{
  "n_layer": 10,
  "head_dim": 64,
  "norm_place": "pre",
  "init_std_down": 0.0,
  "optimizer": "muon_variant",
  "schedule": "wsd",
  "final_lr_fraction": 0.02,
  "dataset": "wikipedia_en"
}
MLP neurons of a small language model. Each row is named by its layer, matrix (gate and up: input weights; down: output weights) and neuron, and shows model dimensions 32-159. Each number is 128 + 32 x the weight over its row's rms, rounded and kept within 0 to 255. Numbers have three digits each. A neuron's up and down rows have the sign that makes its largest values positive.
A block is one neuron, or neurons of one layer that tend to fire together. Before each block is what it responds to, as a language model described it from the Wikipedia text at the highest values.

Responds to: Function words and punctuation (of, from, and, commas) right after a plural or collective noun, as in "fighters from", "a group of", "strikes and".
L4.gate264:115126175146110120119143159149119084134174193108106119143140100182169110136136101158148116149090084160187218148151131068155099117128167220130100117108154108170105127145072112078113112232174162115111149141137073130200162145170158111132107140105094054097171087178091140119090113168131141176110201156110144153071158140186133142150119145163097095161161127114125120145115100149095184095120
L4.up264:110055143140154090145169123120119126101093124181117161135120091148136121099121108142102134078151169173159166174164164165098110085107121136122096129118133153143109118121150113133151159133147119137123148175091103101113174212158172042132106112072139090167158147108080159129166112168112156132166136119129105110153131168107138078105158076113145091139157112113092134096128135172077170105115
L4.down264:139106133170161074156161185107128130106142119049114152124096034160119159168182115179162155036189122212133140191138095089094100136151141182157084082141126063107114141114096103168186099204167102127093100151135098148124137127104101109113133133154153108144149146133089134130085123110113161152084147197139149103140151102130125154179166069096096153142121110142146133126155110075100180104093
L4.gate1127:081150179104194160136076103133143170094150165112164125102111090137172149142129121141134174091148107170127123165173101110103123102115124113166131186155156135123158139099109139034165131155108115146114109122126054118141077169119122122139108142102175116105174085124120093107132140113110170134116134073084171087109166157057170085111157140125134087181105142089147167145083117117124175099140
L4.up1127:105147129143161150118117143126116125108147140108186195135083100078165163127123138106156120121155068099066151182119149169095122108135111106183115121105109122176173137088100136075097156159150163120143110088163090089137111170178151114175087167155110127082214119178175117119100102099120159138128073085103131171083127133105094084117146055071202129157118112090205163111139072196114144121120
L4.down1127:117144201047149128154132119150096160114129077164107104105123121169175120083163121181085170124147088128113142133158135129084171105115191210109158125136130094102159114109180148122160155115115087121156117086144149181121072091134167128133091130122075091147105085086094120166163157073113153124113179140077102123089082103151115185130154177126070108163137143129107135072108117138126178170155
L4.gate1289:108141142089120161137134192090154110126149162076094146100165126150112114154162112112113113075143096173142070171137084136105085088126119146136135141107174138121131118132086082156103148068126152160185128147079170128136099151129056127124158105128090125176179161145053116092119152051137177144115173168123102071130140135154138161171106163123124122107157123110101110122193113162152154120095
L4.up1289:112147093071133131077166100137158191103147058084142106128179173106143092109140135164162111172122081120070123182126103120177112094108114149126118107123146127080178127118152112146184118120166096147119087074136137188096129235182125114175203096101167134095091105074075119122135103105153119117154169102139156090132125158164146132151106115157104127197108145063126156119163091098120177146128
L4.down1289:127163126094172112085157121105070155123143152126157097130145128144129055116225127157094079141143158147105142113103134159128101146085115147168141117163141185108114109112065182158172176158141100088174152128108131132094085163088147134077060087103064134119139133078129172087164156137134220110149161103159181152108115125097177218136127152128167133154142157068127125129095102148181129102204
L4.gate1340:112112155133150072108098112089165061103140146160148079102185141118123100150197125146160083109119079149098134174133106121145145137085134099100128149121123144103185057107135160113127152110128150137063108114089100152153128135205123152123143142156114136145137148100159062077215120052143144125137128062122089078144130136145089161122094111126157097099163118092165095166111177102204154202120
L4.up1340:105144100097142132133179135163159083143162173082116093080153199111090124167172104110121124122194117118101072150146111156129208138128135134156120126123163165062128078157093106156137106116142158117070160142145183114187097134149120118136108093161132116156127160130147135101099101079116110069122117072140155043127106147147145145070135036163136107131172099130092107146171095126114148076133
L4.down1340:083122158073124069075166129079148168139097184142121187117126129090171093110141098109109101135054143054131116080154115117062166129122086127148127135178123101120097087203127153142125091091144132127127129146123124153171089182202085104168155128120054089099131113087124121164165107088134122155098124088115147136120111082119128188111119149126090120129162117152173149139165121137073076140155

Responds to: Second line break of a blank line after a finished paragraph, before a == heading or a new paragraph, and sentence-final periods or ")."
L3.gate1081:142170179113088166088126115146169136068117144213190143104101121186101163188146118123124142108160144160111100138129200114071200128126121143150119111135117112139115144061108123154101095127067183104160086152115160169143062107112153138122100119087152155150157070124121086125129090104183104189096173120120147153141119149171155149164108066118174117130110122036172095129115150107151208129160
L3.up1081:167114116084137202118143149116119152128198121149121128128152159169134051190124137112116154124077099153140153069132118158158118132145091102126079144118120149078094165074050101149172166077108171072147129161167129143087112135075141091157092190133142111123179111131119140132165152089077172160075153119190168111139095106099116141172151144088095106136161084141107137148153093102136176106080
L3.down1081:067186131129128117066166137124077130120093099108185118113171146155184132174126058113111080103137138000160134132144155134143074160099120102095084159175165099157132127136107168106140148120208114104082104202146109145109081115098113171114060088151107130128146104100136095182155141119155213146164169088133111076131077115077112105111135151125107075112200154147142111176115085124171137188144

Responds to: Opening parentheses, sometimes quotes or brackets, that start an aside after a name or term, such as "Li Housheng (", "Rowd (born", "Salina (by".
L6.gate333:092135100129110125076139094154137100151153109100116158158098173156117134106155157109110091142146142107156126079148122166107072079067060099118176114150118128122179116084174124134097092079124221120088104103096135119101130181143072082170135134130088118139180137168145181094099169223103151089137103128100138107135145115203108122134124153154124076168057122114113163171174112158065114129114
L6.up333:157144080097149138153155145099076091087113097116169133079152088128114161099132176106115087142148138110103103163136133095159150103120093120069173128156156098153109094117132136164111109140065164163185153102099134216106132139122135129018133102164179087170080161157042156154109134165100124111107143087133138099054111097101134098150127114149148098126110129169121141089123138116188126161133
L6.down333:127129103186145093099114156187136182156148119115139098121148115084096102096157142087192165119157121020108133129123110120116157099131123145196200072112135099166088130134108183124129123075084066112073150137113115164090150150154128149140149151153161023163172097171137132095144166110086147060134114113116087132129153061162179151159093161141158115121075152208155143103146115151197098075142
L6.gate1164:103129126069163105157186167093101116084105129147127188102121132098126105097152138159178116171149076084190139137129151147109138149113121127109137151114112120157152073102088178078116176142130154112115141146165187090133128134144088139145083106121153065149165068040150186151099098147149188162086136101097181175144111099100110163121072088116100074154047192125157189149162139143154104090151
L6.up1164:089139138147075137181155202143129137124142154121132178127111133163090121132141123152097087032081093068103165134164106150120175100139106111076128127113080156160153145116185097120144101137115109089095125157136118150164162140114151126077148102093149097090169181036153089075086134107123132145152181136106123103130117155105169100136096042106057170203131151097171166123194189144147107131075
L6.down1164:100092131116105126107104140077124146125097131110109177127121100124098141153099128176124055133123095000171223148100169088133139133164078088082102137110138114092129130159160156139110203140102128138139145102138122121117158123176118202119196101108165119112117125090134159134116157089132243135120171153152105107168159099104143197069110107132108141166124126047112129142122162146065127159076
L6.gate1410:159194101120120112110157125143111115111126164110154110160082075172194148111216180112140132173111177095176141105158108035129123131142133177131134137089133112068177149125102127099117107119088112146134124128149158166138131142101081151161122120109129069121134138096152115123114142152153065068129166092119167088114118074164183139109171168147110096140154120128135115179107108138113106072118
L6.up1410:098144170162132147174106143121156117074122134143221102107129130190144130129125079100138134130119114184119235106092146169163123143116079112090135103181148137137096121105084187137140169138100122110110157123118128117125162122061129137172150079142107158157117185033109114147081114113124166134141175091161053082118151088058143130115137122157132148144089188117159113109156142111131130180160
L6.down1410:144153160134154112127144167147134161116101174141174127088165114154121101092112117083097144072124115000126100096112129159080106107120123126156116120120147121167122138160127143128110104091151103141137128156143131164183126190107177154110111072151160110132157109093098179141057151129127147143096087107113120134117120060120167164100085121121128134140095135151149122113149201150104120144146
L6.gate1685:081130128097118126099156127095146098145202145115105145110078079140101115179100085154112113123159065131079145120128148122072119064115210120089081116118158106098093142171109123134137108121152113143119106122151113094140135091090153080133117113166146087097108127178166101055092104136145199131144139120122189142119138057085128140138103085111091057106041156123068121142131100143193148121136
L6.up1685:123142152169142058081121199120097108076175124119043229146102158138143096116123081138149150070079121079148155125162132068161112124079109161116110159173086101100045129120115107132098073125065107182115074139114120138132070156167133150144129091085090169113071099096082092121144087170139144110144142097091113129175146086194115137090119055137094125168101110131138129068168141144205128076164
L6.down1685:119172073167128114156117115107151130136145091127123163111155125161121186123110118193125079120133129000186128117135146129112167147138156173131072145134088115116112119098115131111070178211152156167115129138142156166105082113149156160178137125126164140124131136129141151100166105184058194085128157095097119158120133153094158129148113151154097142192145133106144158090065119099164134183161

Responds to: The second newline of a blank line ending a Wikipedia paragraph or list, often just before a "==Section==" heading or a new paragraph starting "In" or "On".
L4.gate742:097164195176132148061186125071118168137134091145115079109120101143148130092092088079088102092147085068084109076155127127168085118109156128093109149149132110133153104132138111139169092114066132098132152094125103154100151124140141058159106150106132125148153064166141096151146124093105148107125136124151156112157135125123117098143128137138127052124097134133133167088134136108097097105144
L4.up742:141141205117089149078195081125171098139101158174068117142138103142150130074135067131153136128122087117123120094104100167118110083109122134086116120149087083138169116161158134108130085152133144088111167072094101123133131121142103140107119068153196094123149129164134122113124103174106142131085111081117123140160127189220112138111152178153139161119125146166120138086139134087161141103114
L4.down742:086171095144130149084153121086156163177149226174159149135110095145144137067068124109100152183157076099038136114127143120147076080090131104091089098147128172073095150167138114112113094235177159128136109059105116121117068120137181079163090116128139127128114162186200102121135136156130136141111117139131142127138099145103130131151112124096131082107091137156145134108133128139172126136098
L4.gate922:132062097089103129075122158170065146075078128135133121136157078154097113168149178118152107148166150157126191144146097121088088124114046150080131148202126075095106171122079142137176100104126132113129130086118100180122106174106113113077096114140148097155075140119154157090114114140101201168120159085160155126109207133129135118119116144092086160168105115105091096071070117085152160099103
L4.up922:147071111102127149138150126145082124115140116132116148105109142170116119145146192091106139158089140161123145118113103188137060175152120178138126185174097121160069123130090103119177145133095098074153099146148123078157141132084141122120024159123127161152126057178101113114094111149088188100132067104147113091108131143156072068147185115159078087160120131095099117095123171091155104125127
L4.down922:137094143140115173083165052149071087103151122148133132139147096170153182176159144141156154162163139040061137083105164129148126170113151139056117194152062110097117164166122144123140092137142136065140091062159152139143158105101105096164067141063132100092127174141152089144129080092143189161084175143145183124067160151118110096206176112134113096141174146071100167132139110098159170071141
L4.gate1204:137088179130147165120105116142111125120087144113128094133166084103097109123175124074109101104101109110156103098094130147107115140099142109114132088038133161120150110093086107105123086191107139088141084122125186128123111114134095127113092110073159122142154117142073152107151107145224142099145155120118179120119168135134065139135194163093132147105093178191163158114118072163167212113136
L4.up1204:123064116111127164118079072124161204105128084178179121124144102123126130118145099067125155168115124145142095107183164167138157141081125110099128083130135179079136139113093138094169159180127122115104138082153095127101143111078092177156091126073165086138155094122087145106092163115118196110141139116090131126096175115142136184119117164101113137147199106179144154106147097109163109143157
L4.down1204:117110134183100154148084116130187184087110131154121179068150128143109122076110163123146191172146123029110178139229129129141110128162154114099145104143161136088133167105106161123163072110128225187151059146168171108144142125159147150136130120131090132126117161155111160146087101187067150121129118127183133122088104150163142154134055126101111112101121163125119158096135142094139140111159
L4.gate1481:134099129128089116095138060118163116152081127135194076150159039096150122080059114149100173154183081051102082155139119145186140155096101124135128146176131148125099197124075112146176115173138156087102150125062082068063078090100165232139102148115142079144161164168158136120125164128126146102111133141123117175130159166105178162162121159140092076115115141118139101143141122117112140116146
L4.up1481:138131138099121150162135092161176143149092163210137125121144093121125154118148177155107087115114113154090120143098165114077166157179154162083175105143129125109144109091076168113123116084156131162068133168122104162115084158080195139110140077130158092116149161188128126119137096144146150099130108120176093109172124121151131179158159141103166111126137105173141093130064145151133072170187
L4.down1481:114178099099122144086146095142154145167065155151102159070085163118167144091166167121113072078092111139106163121131122166122113168050152161188127192128156121214124107045126191144176179122139137105089169119158158157169131097139094095135114145178104149093092093121123121111139100111131126132165086158134077107113114123154125084123109097121084125113114120175159074175170105113108101134132

Responds to: Year tokens completing "(born …" in sports biographies, e.g. born 1995, born 15 April 2002; weaker on numbers and words later in lists or table rows.
L6.gate54:148100099120105148159134159140205118091163173150129148122094118147191138180100131129136163206128132165139103135104234081119100206127143083086146187096141150126107162136058087090188120112134114128105104154084092115133094155138117140146098162099151150162102071133119175124107151105113120121154097123152138110161176071195108165127166129122112122128141118147084121160124126142168114134129
L6.up54:142134190145131172124082154185118073081181118119154154117161053162137137086154070138116167133109115097128168131153145101140173119113132133147093072096139114109094055149125085138086090111119162098160160086133141102087092138089118172158146123160118195084105075129133121131190139128161143148172114161146111110130120101120096197121116134157172138140172059109142109153093107069111115116154
L6.down54:145154086098069130134149106135164144138077138166191074169104124199122140109144149115165112087135082044069130059127124095066183183181134173095154099149139124102125108146149159046096124161121080138088116167140085128121165073100130116153126120077100116155111095100084157110129085131091096097098126095083148138144109128096084120125108131120195132150128182131137148121201173127145158125159
L6.gate1049:198156105087111124124111097131156154105095117117125157111125137099127067137125125095114132115095077141121135177152151139130111167130152047125179128148159103154128139109121073122131078183097105131093113141121104142136097091150127125157114113038104080153134137111115124147186103116139202162096142056127142128149140102158133155167166086130118110088123149134148124140090161105121136135158
L6.up1049:171095091131084141110170128096129171118129103096112130159112110147172075123116089165097176134082109116116115097101178137129143177184078133165099123133135154103045100109097169168175101131116101096162139138065100216138095124186149088175149154140153114106146091084182076129098205092140127124097178105070167085144174121186181151156177153089157141138077133169135125113152135187206102085083
L6.down1049:114135103079066150113106106118136055108136105071179120124137125106103065100160150077121146163107103091141074122131124188131086129134137200102118146127176096170135115093194090122110092137143135098087198074140107111141161105138145095198114102100128133105117108168079093174156139125107222131165099112113149130117095152117156082105156174158129083065152164144171088152117110104135106126181
L6.gate1276:132128182134146194138087132079148149105071100135135163116082111113151128137131155064188121134142141133135142138103077145173129127100130110160154141115146070131099142097131132176092124172122155061184091096132082150151083109105160129109134141098139111197128158112075106160160086152140146083153148144177108127129090123119110102054113098075138112134158148129060171198115148147104140081119
L6.up1276:100127094070150097114057097109121149070064099130185127116167142140106131103119103097072152159178129135169118096087113146115130154073130116115155147131182165136149122068098092068148187162082129093133144130102088174100118136156149127107091125098090091188093190128141067142161071134073178190138138119112163175131159130098129127110075120153193085148192163143091087139157196131149136172152
L6.down1276:146143131126086113109136153110071155129127130167100155081141106096195129112057103125185136139088126166120090075134153127086193131173127115126149061102206135132130144142164099125139171151107070158180151158099116145164118071117147133084081182111172166153135116100148173117142093159105042136119097126088134203192131152115113118094089121101161137087133099101101101161122159126128124125109
L6.gate1348:160100133095125087104117155080140167106114179117104170162134120111190121147139149106132117139163101127239088152129116177108190076153084125162166145144171158103098153098140141157135132079105133100127118090126146148124079167077141085145105184110120073118156116127103110179137134097117117116097162137124118154120192157119137100181109123166183145137167188177095075153121129147166134101136
L6.up1348:155142131038168131143116180117183186163125095104117110151126124101150136149188116088112122151132093145166098156073094126071105118086135109161163132118147110154141120156131184222085129092136159108066116135083119157121117148110125130122182105113065107168107146161081161143147120113140177117090132112083114090137162118150097118145210109140165132130129130137153093129130178101147076125122
L6.down1348:134128156131181095135147140133141137123178105154123128172195111186153090128153082104135151157128117160180149157120147139157098134134153156088103134135111139169074167142092106074141167134166114126157117115096100163191137115081121071113126137117061089128145154077100158158110096149107163165113164128143122134147121058094076105118160150161116152136089086112126107163110073136092116103065

Responds to: Opening parenthesis right after the subject's name at the start of a Wikipedia article, before birth dates or alternate names (e.g. McCusker (born); also weaker on === subheading markers and table pipes.
L4.gate491:124195126060133176093105101084102138093126117177119139153115116125194161185122154083105144084170133111152091120152118155140211110058144119136068139138191073116130137133164132128095095184145134100092183106097215104156023172125109119143123134148104168104078107163144124098124133087100117124112068153102127161130155172189098122126153119140102134146081103174073173140139169128094065086146
L4.up491:158104151153107118133131085153054057104117149127118213119079081150167126178147150124166116127100079136139154166221141067118175151127167168076079104136163099113169116137113148095118083138117132135188166131152131175146141145124108147146124098135082083160089085114192200180097107136145179092109106079101111138108165141091081117142125146169161176161053146140114125065144134094144123095146
L4.down491:121110098158139118143152126159110093081106142116141129209091093133139161112126103109119092151167120098078208120126093148117131128108146121097154151144068065075119145109075110111076087111089138181094126170136167153118117133144114110155139117137098140085138173151126162158058083105096162114118077061144130122120137107180124156161202086152125095142085150158146088104119087171157147141158
L4.gate868:105140127135074073117122117190102123137096137133170105133091124172109099165153102166127048154138143103123150129202126144152170053220192081089099083171074119152098087137113134181119135120139173163078143128126159117110141146113082170075148212107116193130199130125140099116152097142137140147128140150098157098130132134112164126129108122097116144200122125093100146160110000136113115159126
L4.up868:116103078134102080093108093067152112140125182130141117127140094178179093116131113132154150102121149107115226106066134197141126136146096078092121105111150191090117158072127114136090136216142114099107111074114142164163142071092149154091214119144105175146166112116140173137128072140087131098074130144101135109155175125112119120130131117095127183109162099134118136156080135153128094122153
L4.down868:118144072166116144051135148196115127188103083107141142144107108175071122155078195155093124111146112155111137130164123124087100114112143099054151108130100134166073143068123182184134110186124138092092171122183125103133201168066199120152113058182128128156122149130160167075108148146166038153118108184147198153122120136131136106100161129095157149147105148136129158115125141188171129121129
L4.gate1405:107179124078097080071197191136150139147094096036116139137082107148117133133084143154105148100140101124091167136138142127127143091172146141097125064065134097145166116111133115172136100159175173116129120174113148176089104129157175137161093137118134150108107113144125113124061080161110091102165180255085102129104111087114162088132101146110082116154102184091125066152097144059101125099070
L4.up1405:124172087153099056057121090163128147111138131122125127150049078111100072093093065170132094118115117096123124110125169149203164159156152157142111101125111147094109138125095150118116093160141097134118163107151130177178098126117139144123181164167107122159084121177180132131096123089147149098106145175071147061116153094123121119064139095179140117126145128151064131131039125125173129139050
L4.down1405:126143148126123066116172174142177152190134066085102149146130146143104115122129148121175097113128146156088133154108188139079142080066139060157105058161139163135111124062057113077085090096200120134102163074149076142123079093098126119126097104099126133110161112211137081099117154102124102147088113144177188125158050172106120117097099134141116073130146086153160162115128090096151176147086
L4.gate1466:122137141144094098065077150158125195132122063069126148142086117152151153137119140110137123158150135073122216107134194171089121077132135185096112147096103135078102159100137152044111057110191095116093133122141100179155145145157136143096107114124134088126150102148152100127161188101148110161109179126133157158092127108198093154143142104063090069197135089148130077175121091105128119126092
L4.up1466:128065034085087088122128090156195157119098191123143102066122095142193130146090142170182098083123152145139177149147187118139183103155031158124131145173123129132189134121155096066095090129103082113079112127114067119136106079156142088158143116153173101066093124171114103163094102107205100171128175096111113096045196118156135138130105111118183166094117123112122115140055123096155158105109
L4.down1466:098103160088079100098131062189107142130078132097159097153135103158145156122138121094057142103166097105182164142172123105145115105109132083140134097180157104126123126107125096058092105123150184119059110107112120186197116107101136142199156114152182135161139103159084150134132180099128122133129103108066119092158117147121177177151080148177097100125123124147158106112125125089103192122093

Responds to: Coordinating and contrastive connectives joining parallel items, mainly and, or, nor, "but not", "as well as", plus occasional empty table-header cells.
L3.gate1073:061185123109137146144187107168113166156136076156155127151078148079133154156212134168125108160107106128128146212104094164104114100092115138084112162096102139155121157090119158164166133118153105156177111092066136123151135164093129118058086170149108145131114150128101150076086125178121192043131128144101164151116189075152134102117118123127137088143143092148051135118153142169136124129127
L3.up1073:180140101134135139157151101125085076122133134095160096158097135098141134116228100126138123122117124171112130153122141046111109103110128120142156173133142108090118094140134148083103122136113105189169130127183099147111141193142134117165130116127132135160169156135175124129157125137152139130069127155125197123106192101113101107211144120172131136108169136148069101118181085116158094150110
L3.down1073:088079098092175116118107060131194165129180126118136152118136114124125115196111109104176132184139099156171127105129143154120155144106125145116182102149147101179138145090140154114065154093149100144177119134127169125091090137083163124118093109084087157122109088064134099111171098100144145121094121154080125122086175167156150083219158086193139120110137110079103133106082107082160087109183